config = dict(
    norm_place='pre',
    norm_eps=1e-05,
    init_std_down=0.0,
    beta2=0.95,
)
MLP neurons of a small language model. Each row is named by its layer, matrix (up: input weights) and neuron, and shows model dimensions 0-127. Each number is 500 + 50 x the weight over its row's rms, rounded and kept within 0 to 999. Numbers have three digits each.
A block is one neuron, or neurons of one layer that tend to fire together. Before each block is what it responds to, as a language model described it from the Wikipedia text at the highest values.

Mid-word pieces in names. Non-initial word pieces that continue or finish a split word, mostly names and titles in tables, lists and credits, e.g. Pol-man-s, Wall-ace, Mont-hl-y.
L6.up109:513544463551496500459532470468458441498516382478477514513513374520461351512500474485443465624538501464468437559522455454559501470487477464592564531506391550607625488409526422492408526571512517501529485592524477525442564532367578488568569459526551464492483540474416504463448513525481506441499475567496515476466516563560490551522502617561526458503540509536488453505499609509515493482479
L6.up126:458504537517501415480549567500436489500514492482494485456518423579485541586534517543417468482561593456574438443513433535482424506471460549497441465511520494491554504514511535502479603415571489500420494546488421495501525447433593456560543503516533474554462530547546557419468502494539497416499557486507419524595496510478456525596509662518521481513495460507563440520479532538500624482510
L6.up132:462520458480553496549517373460479481502524438501540462393497563407521426468642476526526426531528543515541438441511414469519566563461539556485513474457402444613466497519424472502531408528675435499516513491477466492468482478549474486577409485458501461567427487435458625475540477551536469505511484474535515527450478544511495461493497531414501520562518471519486433474464507541492383468492
L6.up217:595513440597471543504470471472576601498511512502555476550473535367501423458367547568464459558493476532582574552440478513527514469584456545539507534483551532508549520470437513501517467493490486499523520585511453519450498596493507466526513515574547564433565548590499393506589434450543590516496550472446495429450452452523502456465506549450513554431431454539546510479461490438550414524500
L6.up223:529421540522446348417512474546495446502478500511573424506549464573461488647408484495458476504502429634479527619435447512570550438513463473553422479504559516497491428608547533493498567482647500496523492508555512456535466539526553562498441409471534535624509509459409486455450450537556505478502514510533505495506510446518508514581505582519415513534493546479607378550510595530518582567539
L6.up270:508497439559457480551506496510498481497587549505558551477517463367503483536520440488397416446610498391501511513491465525471424524469507614457509487525572469517531619602501464499457539470461539501528544486496526555506458483465496424501512504466458564487473561504485472440500475502523521535490551480599497426564512489434419493473510516448609534600526530509624515454461561476501461432582
L6.up282:410445479569515476508520455420441445495507455518520457494471514505493405496568524584530513546480544556666485506436508516465482445508512519506486437554545449518596443479516398501566454584419523501423498595515438445533548554475538601453568506526571505608564504483506603511446515524489502533498563564523462527557434538529441531499503550556483463514585458505426510519490482520512504593493
L6.up359:441552527464534562578619534430526534494584442482520504570462478532518494492473447522508417585401587530599507464505457466408507491461584402494471468511501478494493565509408482503442502450504496500478451467510460457552538479496518487459494571523588508674509413422483547553545590545517466484495573473451474529495437488481462542564504524476556478516504574463491541475476502501484481446481
L6.up473:507445520511356410476503443513538586500555531509533540499532645480429458542493548486533467462486577465521480461477497490513433489490485532534524550456503447539499565583584561488534502519380547499624540489441536501476509478532521466533401523474440481606465554552476549535453475426557553458492546579403511474550569505599525459580500462447576467542454472564476479461427484538521448505571
L6.up605:514521447501482465451523486491539509497572460518559541514434552396512409531471548619573514481417425507526393467475511485511480489533529513552536474431546397554542545503562488494472505440486408494483475545484529505494469499488549465512563506525504566557463467594472492506442523563561491538504554470445525565480569471559470567498504594450431461417538400505620480559459473578476486532490
L6.up683:550520479527384463552515413499470591497597536497528543599481541425431532528487513609585520491386515531496494609506446489566471540536558544494521550394609511560455578564457531500510496522478441500470436475479475521518518476541526449469516553517544503461482559537420492552477498487473559484489541491457462530429554446539476462503501494443569503488527497520551435471480295514579456469517
L6.up773:475508487472466374511524337499397378499477510493549464482417511446476451503532399535418454548459539509560444521524519494580520530512472548505443459494445469473474494556489517500540485532546455500502600510537447483498510448463596556513534500493484497537479500470519455385508483493584490556494461424559449497469428441551465551485505616545523492521481448534405432445486545479520491471452
L6.up775:382562459561512532448504561437484417498470437491481479507460555451402498524490400500529528501494527446491485537442466525614544483469595639580565562548452593469489464488440536501563593570509520498446500470492497538570588501571556435532483517420473492480460455469458479473479433565566477505517536588544491459441499480458573507469500420486551468509504436500579495441556548408565493514512
L6.up851:533540524519633574572498460520532521499507505484628407513469447458583361501482538502388473535498480574515459581477468455484515534508524535549436490458544483493498489496493448500542461479517479500511463460571536527494504547494440515538479569500617489479462455518521400434483526567440578505486509408540478493516455480470423586461506515468467454494597579541450411477483464402499411423569
L6.up926:449468461562545559474498588522456427500503563508460472525479437465425568568466437536547555430509580429571411541460480495528539500506427519543458459481503399502484462640484539501465619540503450498556508547521506468457555515522463499484463577484562449431530519530417417453588504519497456495495470462468452494496451456476466520535510480544510563435511446538565486566517409470523440566472
L6.up936:541519493608460434471489380458485490497487521480586554479536450475383503554562511538494436521430468482545457492468349468482477446429564445414482547495510474516455516625470508503492444544571497501537390493420503471511512466498392451419533535564433480537453546464478545538442577490463471451492542416466458482468492465558478509518504582507465491519410542490435588559456476406547566482511

Mid-name word fragments. Middle subword pieces of proper names in lists, tables and citations (Se-w-u, Lud-w-ig, Ferman-agh), plus commas and cell-opening tokens.
L3.up118:542580482546499558507448433485483494360442538478484568475513446592495441587489608566535579475476505459561507468486497612592491471507476499503519487475495523537533503535455514481433440440475522408479438449522474507543460489424471479518538527492432497525538506448503506455565521486559508557448572537505538509511422495482484498447449480427556418450523482478452535510611488457491507482438
L3.up215:521507493424521534473415541480441580353456551548556555480478514599549462547504559502539473565506480498434573605514544556495479405433479523537479482567506598482496415441411473531539453475500484499574421452563507471436523468460519473566494480532498538603522553463510510524499524471521543507440496506498536492506463447465446468545560494423546494536489500606514530470480477540456462445500
L3.up672:519504432444538542505480549518516582354500519576494458480533566480567466502474588560528495552456529562442570525568436625505485438468544540474501503505502528517457528469455490594466471504522510396516490491462486555517529458528522412467558532575428435510504505482511482529508512496469530469442443475498513501496472514567491482544474548534564401531439510520462518516539515467441541488511
L3.up884:498484478473539480526473521469472548263532552517541552483578501521534464504507568585544587474446436536487527466544473568662471439468484533501469460514489606544469483503517483590503510454469536384542503495497479532500466535477434450496490468504522509525496490462478486471500465481493476535450461543557450503511466482447548508484464568479537351498537505548496569465514543528496500515469

Word-start fragments in lists. First pieces of words split into subword tokens, mostly in Wikipedia lists, tables and infoboxes, such as phys, Bel, sk; also "=" and "/" separators.
L9.up997:561557489538491482526433528536502500156506545423488552507526492419480522543499598437517441536451539533538501494506535480516484449472586516547476520496533509467480491498442514557490519491518437227502554472511526439505515500539498469534525538479568503522515468558521534529476590433511500541397522571554442461505527421470531508441403415528512468496503455395516473505521504509506539536484

Mid-word consonant fragments. Short consonant pieces inside split words or names, like cl in Including and Sinclair, km in Türkmen and km², plus non-Latin script bytes.
L3.up515:560520399538426425523449439453495491500429458442445380498494479562500656539468498523465494563562513601466493457671496497512482427456437473474492502455556435543579529493480497501501455596390523500605605511589449520573461528461440476565526497503449501448395427494419549584461488462591502518496430480519509518457499508432524474562503506553477499563448526494529488486507517471622588512514
L3.up711:515439618503473474472639422510497392498487443538506369509497474487500498566483486436477493554524473500523510535506392499506544377529514447442509438551498488497419472543574475501438495614522530501533518499519466478527547476449498493598561436537414525482443511428504526554457444503492423460501417555508486481522502429437434488546498512491489491561499428555482496496502616474529476550539
L3.up927:522540487554496447506465473463479488498488465411532434447598556555475453470527490404464530526539529518393571522526524500509561449518531561483496540412519531522580479527521532516547487529515420501463484492551383529492581524533453428583504476516535515547420469470414459400448533481531543545505420472478513490417474559554487487535502526501485502522446506518605391475519576588433438461489
L3.up938:492513496567511480452549401498492458497509482533511506565602481543433440481424506477534536402536522505539599437432438509498531541555548559455495478545512541384507454409582446508450496504580455502517514497459459455566436489493488552544479532443468423571401429439567416440418483521540544513506388511527476487489632484436464508412500522511484501472497487478610454371514530566507439455558

Mid-word proper-noun fragments. Middle or final word-piece fragments inside multi-token proper names (places, people, teams, brands), e.g. Ust-up-o, Sar-din-ia, Magrit-te, Fal-cons.
L9.up547:451528539461476544525532409494475518493495496529485378511500509423515508454544449602520494435483448549514525563652418508520517402451490506516510505458520502565602447504518568478459504523592521549481530440532486553527463496433507514569476484478530503531485566495471449506533497503554392539586480447514478523571444543487496462500553518458538482490528532489574544504642522471553454517453

Final piece of table entries. Final word piece of a name, title or code in a table cell, quote or parentheses, just before the closing delimiter: Gösgens, "Hopscotch", (EST), (UGA).
L9.up187:535498482510481461605534479422474531426513572597485542419494493510483453493458555495529530510446509560484549491478528531477468477522463531523582393468536545569414540461487494502546520512535459633558417465470591432558468420483446437444564529563645506488496543499429596454431473560515485499543550562562532468453430490510538451482618481523434557478493550512505484471466515492429511505496

Continuations of set phrases. Tokens that continue a fixed multiword name or phrase, most often "of" (School of, shortness of), plus name completions like Los Angeles, Hartsville.
L3.up185:431538383515607493514631510454516477501470524559566504569518435584455497521444496490418500396396546442384450509534535506509554506571491525509512493487449476405501541466426530513482507569383493496500641493490452563502513451440453492506504587498489502486473519511469477498535508523522536516510458578508584529432456517465499378468500481546492507509510472439595530447516545502521601503527
L3.up436:563495433404451548447542414431515461499435533524510623491468516549598527501508501420435492455509453454492466447394648501507459547596517547556504505558490510529473472487508525509458491481433537496509558502496478486542483449516497447432454483504525537482440443524515466554458487497500516391502503519402530469405587561579408322451500486418490497541556617546523487463510520457524448618551
L3.up564:502499413464494461452509450480491387498410494578485602509575530434533527492471496530576514543490513585425553396518550503504540485479549477507491566471569486602540468505592447505511526575493518495519571524468485455449528495509485417487531590389492452505461459579442484528606575545547485514503499461513532511401515432425580407390498447628499496488601515541532506350495501539628486566459
L3.up847:465520506494481481518501525513486524499518480446478426555464423512519519661487503494554463549430438507553524514462503503502496524564619471553505465541412450494563497523498446516441490520504471495413513516443501488536495559483538462451443491462447472514476479591539505565479478512513604405498492547427577544489475527445502488503499529661506491571567457555544514468488477496545502444425

Mid-word subword fragments. Inner word-piece tokens in the middle or at the end of a split word, mostly names and terms in lists and headings, such as Pl-at-forms, Ben-tle-y, Bir-ming-ham.
L6.up40:515423502549391536472465434413591562502490480502599494512488455481508438569501502430512576569495455576457608471533430470540531516581385532493542526557547546523500573558380544515634491599553511498454473464501534527491456567560611445546411489512478515538455429493545475545454499483527526509506482521470531550480436487486575509478512561607522514448419549535453542438468585555540473576513
L6.up111:506491618585500486551491474421497551503526468510506430441519453531485505503490645524584450523503407511521562478479421535538508380534480459452533427550545564602479509470479457507479533432574499496627620505503544520405489405592566416482453393546506479438440465497563471493536470468556560536493412536498452467564471574545509468424512437426575472513519507526518311477541520519470562552509
L6.up184:464477511465581544517524513572478450497435473505541476498513509426497505470513624490448453442465497493559457493447469571629466512440565438581494556558500507422489437543451519506523506478503462500524518519584531413604484506558488547502546502511446522508527486491510515523496518483582404441507528521648430480540451450537472461557504496519447454464402445489466438452464410498492478496415
L6.up201:455455509397526492503508425486539390503456491512539490473452497430455491484459478490578462538382508560545505554516553529485539526533510460483452461483469519538447499645467496496447462568530432501536577543500485372457497509503558428522526434496606558526476545470471482578561521493516402447506403486537493491478424481592474391524511581619539429564539450500466392547423498526417460511497
L6.up230:469453483479603505499525557550545488505527467505425467495401437444539393531522511458497430448438508480647467501486490530571447528514521352567493529514509550491515420551412433506553534506474525497430469465547485392450492573537435532470500515524529478546483513474505478467506461519538389443517539596589506422505505503602512427586510485540554543399547417559488463427471463497477498448444
L6.up307:527425538555541527517501604469497510502516441505596491501537519422450490515476521467527500488548466493449536483540447524616533433504433542512494577500525555517519508659516521507585520513588430498512453497610475465453493455473459380544451428435501501401494548512553481495586492528538456469503515468407464507472487430470502432502508471515479554461522588483562537492555453502496448536451
L6.up348:481478558486545503522473478568413507505484437508477462486473493464462490512480473441498452517470425511543455487500493448535510506539401573463623492448440523553474487513470551508591572506417552500507473430578501477435389492592482400564551444447409507461446503484520496494511438570581407460530568477577458482514443545444607412461504540502594527433561481528534520458482542565461532466571
L6.up448:531570513511429519419524555476512485502435349522492540480512441548478512503378526492474449416569378522484504505496446572563604445524458521542478441530574479511468531574427534500531537449541530499516498505513565510514550521598430437437495408503543546504529447532510493518567486468547523413510549593515500515504561452482504351542508578521550513490465372633548467479472501530472551503511
L6.up466:429439491474553402542519528572434456503512534500519500557419472380529459529544548495488444503420410466608449590458468537512556444544541528413530387513525520538426522600437425500536487499514408496491583494642412418547478509526518488483456515454553577502479472423464486508452441520517354468511491544614493451452406496565597472424510553528505495542528491503515483510407400450446466523502
L6.up595:492516514555604615432484525529544454505462501516450511414459465471610365547538536505468496503461414477626483446504387508586512440516484476495591478537470605533618504470497461507484521409452536495578569541600433529507527465549498510498474484551439441417529427494517471483489510567539515531518459536531529431544511530589497482576502460493498473459547381506487527473538522489391490570446
L6.up617:500467494571445443439522400422503442501473509532520544439514537518515490505512546492495574527574457628474576534479508584551488545483577526421584483433577496543469469618419532496490477486432554497490464486539587549527552406551515435591487492472489503511561528547506551519584490562468512441508520481499536547493632513530469474580501560450539557536526520552521376496434469482467526445480
L6.up716:470476552425544481564441492577472435506477454512502511565537418473478512536422459347436467391590531469527447532526491482513551579431471556514526476532519485488472436512511535504497566467487454498616534500671576504551574474469507541538541482471419448440537495511520508470462502502579443499514459533570540404495508437500550465493510559511536453558521434555512560435580524452456453537416
L6.up753:545542393539530453524528404603538395499478556508477498464543411427471489564545606491482473447409462463597426583448457542479490404497538494465452363592469473475488556515443534514430522451526492499515595512528486384527574531529522426473406531614500521545484445461503514508433478472498480477509393545516498484426528498456590477506509501446450496477479488562430435414467513525502482534406
L6.up808:424482529565514446501527527419634477500563438519417541453457451422527447597432612496517501486599495555529525522505442569533528425479501511505540488565499383515493512583540471499565500588486502497514499544458565434499497518599485467452439480531545514598472430442558508460486473423571441458521533612439529489366484463464515467488505391481428549541456486529476440460455528527510501517495
L6.up959:498484522544480498424541505465506511500572446502541452510526490448501591525404504521445423538599479507514574468542503510528512465567424490381426487457498536502538532683494535499503500530543479503525505507561591556542368416485578408552453536471549525569492481533474550456585505519434515468491564437481508537538505510464514495596502571489526565513594575581555466500449488494451460508519
L6.up978:514459375566563478516438503436527520503526455509530571484472539355426414442543522482548506380469431546480481543562500530474533434494449630440529458490569454503429535550428584502457468518443494498515604538532580463600501579526480488515529426470495542465469435476489534523518451562494397553513537469536463443496422508491525509400507524389627561515472524487471388496426555478478517455544

Predicate after subject. Mostly verbs right after a sentence's subject, especially a person's name, such as died, is, listed; also scattered nouns like prize, Medal, census.
L6.up72:461632568495480477507542398594411473501525483510437516514523574570490415465484494484506451476546548540481472483532450491414437600479383441413486464490468591514469555464511450511575500518402456497596592609499499539470497453464525455593453487484491431523444442549496595417488443456536454579505513448475510562514554466518449469461497516594457395546542390568503518449401500500491489471562
L6.up96:497501521591439474517507537529366561501499487505530530479528601517471536555484454550475545428573483547388525539553524491568502544540467502442495471471524520560424583477490464502611464580567549498549475398493480517437455550459524450491454534466535537491554527460585476493618491579511614647502443466509559560520460564428443479493501441561492490478488517487522557544479456523524486567520
L6.up225:485432456459442484543534570471473581496568452506531494582455525422536518539498556353504452361426535572519486474548467484494528527496443508521415498407515492430476589454464495504552406580527397499513572480465477445613511543588425462473462580560555539502538409429540488490486525520514378576495524523506484535465490489486435424482499409462471516499434471461566539458475440445490479516496
L6.up327:477511514418466478501519537607520496499499465506571513541561435522503467608544558565472427594494462499503556593435480508479528433571566498547436530443509501584536536477414456502415503502520538498560436438452488495419517450484518489433566473467516494554452395508351435523504471463459508482492496605381528515466550437548549464505501521496478514549485553573581451470543468505477485543547
L6.up362:504471438438385560529504527489450484498504464485494531457573471508459474543598558548588538423499488473548462463523526415475487539477494543498440491490465474507503671477465612505468451514583504497537531436437461431503514518556491479563522564492553526539503437430498515508515508513457518494507389591508437583483548546532405519465501514446379472456498393529528567440560505652556518509478
L6.up365:468511452539537566529534533490419426503552551481455539504462469558520572463542500544468541438534552464537380447532446453501536480473439610500589416467397442491467513561614523510537510531517464500503453544545435583592497466545389505589518601368539520456471431475541544469512448570461464584512481365527470622482463483515515547453498521459478487485565547534520586499556457590551517487569
L6.up490:519503517529472555538430518510498525173524449349474517469489538513494560510530497498493513473534481457501513511485504494508479516461430471494504445526531484454509516484494510750501522480505510123485512496533501467506462501515545488467551471455565523479530458526510452516515509476487482488283515530510437504480525494528534530522229479495544482511521499485506498487559455469537511518498
L6.up495:415513555500551518508470566567427450499416518486468483506486487435518490538534473532501485519548578436484518536496550433507490475554392595513503526563403569470508518510526473506556503521447522499586566549530435627525403475440553492582476560472517436463507552551496473460479479505494554567497563427482543486474518497467485475475497471456490466501585430556483570460583486532578388571450
L6.up518:509615562455598542505480539573488461500436540480442459440491446505497551478590442538536518478546576507445446488425395508595510416478479468493518564523425542489522507516469477507634518601579475501443485531385484522493494441498513584496521513491410461432512374501437486482556507539401493572491420477455441493553500495494511536466494329504471470508538541463473542416490418523582454534480
L6.up572:416470494447496423448524555509527511502482471485498467480539525616493438484518523510501496453566564468550515536459572445504550553515520521453439439544535483401508504484517459504582473472512562496460524512445447527507543503442498568439499541500546521564585580573446540552442454429467548468511415549589470473485588431521516525562499454543480370503477452473452520422484443569468547531479
L6.up685:429524516531546506437519576470544349499519527499551564513448459494539580571483488567460410561459518470447480584522481525555482427439562445601451493550496523533595430564447507507463503499476547499435475562478480505495550537466506548439490519505524493496591509479447414503408500489461435423493538530538562516445522515507456449504497496511522603523476474508522625572468538434580566524471
L6.up726:599521590548516449597488483592509422503433583517500538532521536456427462520560471569487427545513553429484413466504433505479508569460532495466528467541461496675436518507489528505485512519488426499626592505428452496490528458487465435559399483456447524491479465496448497459530467461518443515512439410399500498447407514520449552458493459464479473551460534550500497469588527389521450433598
L6.up736:486468463546402489404469539491519439497435520497567527532548567499457454477462500589555540440568535549423483501547525466539479506505500567494433508513567599487600557524429515508522556651501532497557545499499560531511551553548580527523462635466494529487628469577453533488453554536512552445501490524548495492509518512450508447537500581526418527458453454523586545581449545464566542404498
L6.up754:424608450467556484456466449502512407500499584481423532541441462555554481586583446512533525504375554543417494460416464514495535469500499427452456527528604523515503423525435509514461464490527480499496496496490506515494547482543496568451448521544558410464494320449527370467465517547494430562503328495514479515412471488455496526464497443470476488477463560547541497449476473389558532475473
L6.up813:523464442564505514511444482545479487187519453422472546558578469531472493459534486502487514508540485582496508529539507478541538479479476528450495569522470429496538509444507463723519517513469492251484503434529568467522440456484475495463517526519539475540476525516508499512565508491517520494390500465456413511579475478497474491502322465444446543525532490524442511539446449458591443478509
L6.up962:434540466576420525420547554511410472500523576498486499477520532577514465537594536582562459414484507497436467513463491481495520486483484446467381450527537531547488568521431517513518480606505521499526501455470552446442561526467460487534485584369538506529560402477417456478467486534419481576506449568489517642438553411519495460493495455575451476441517483582475568513446506498551498478611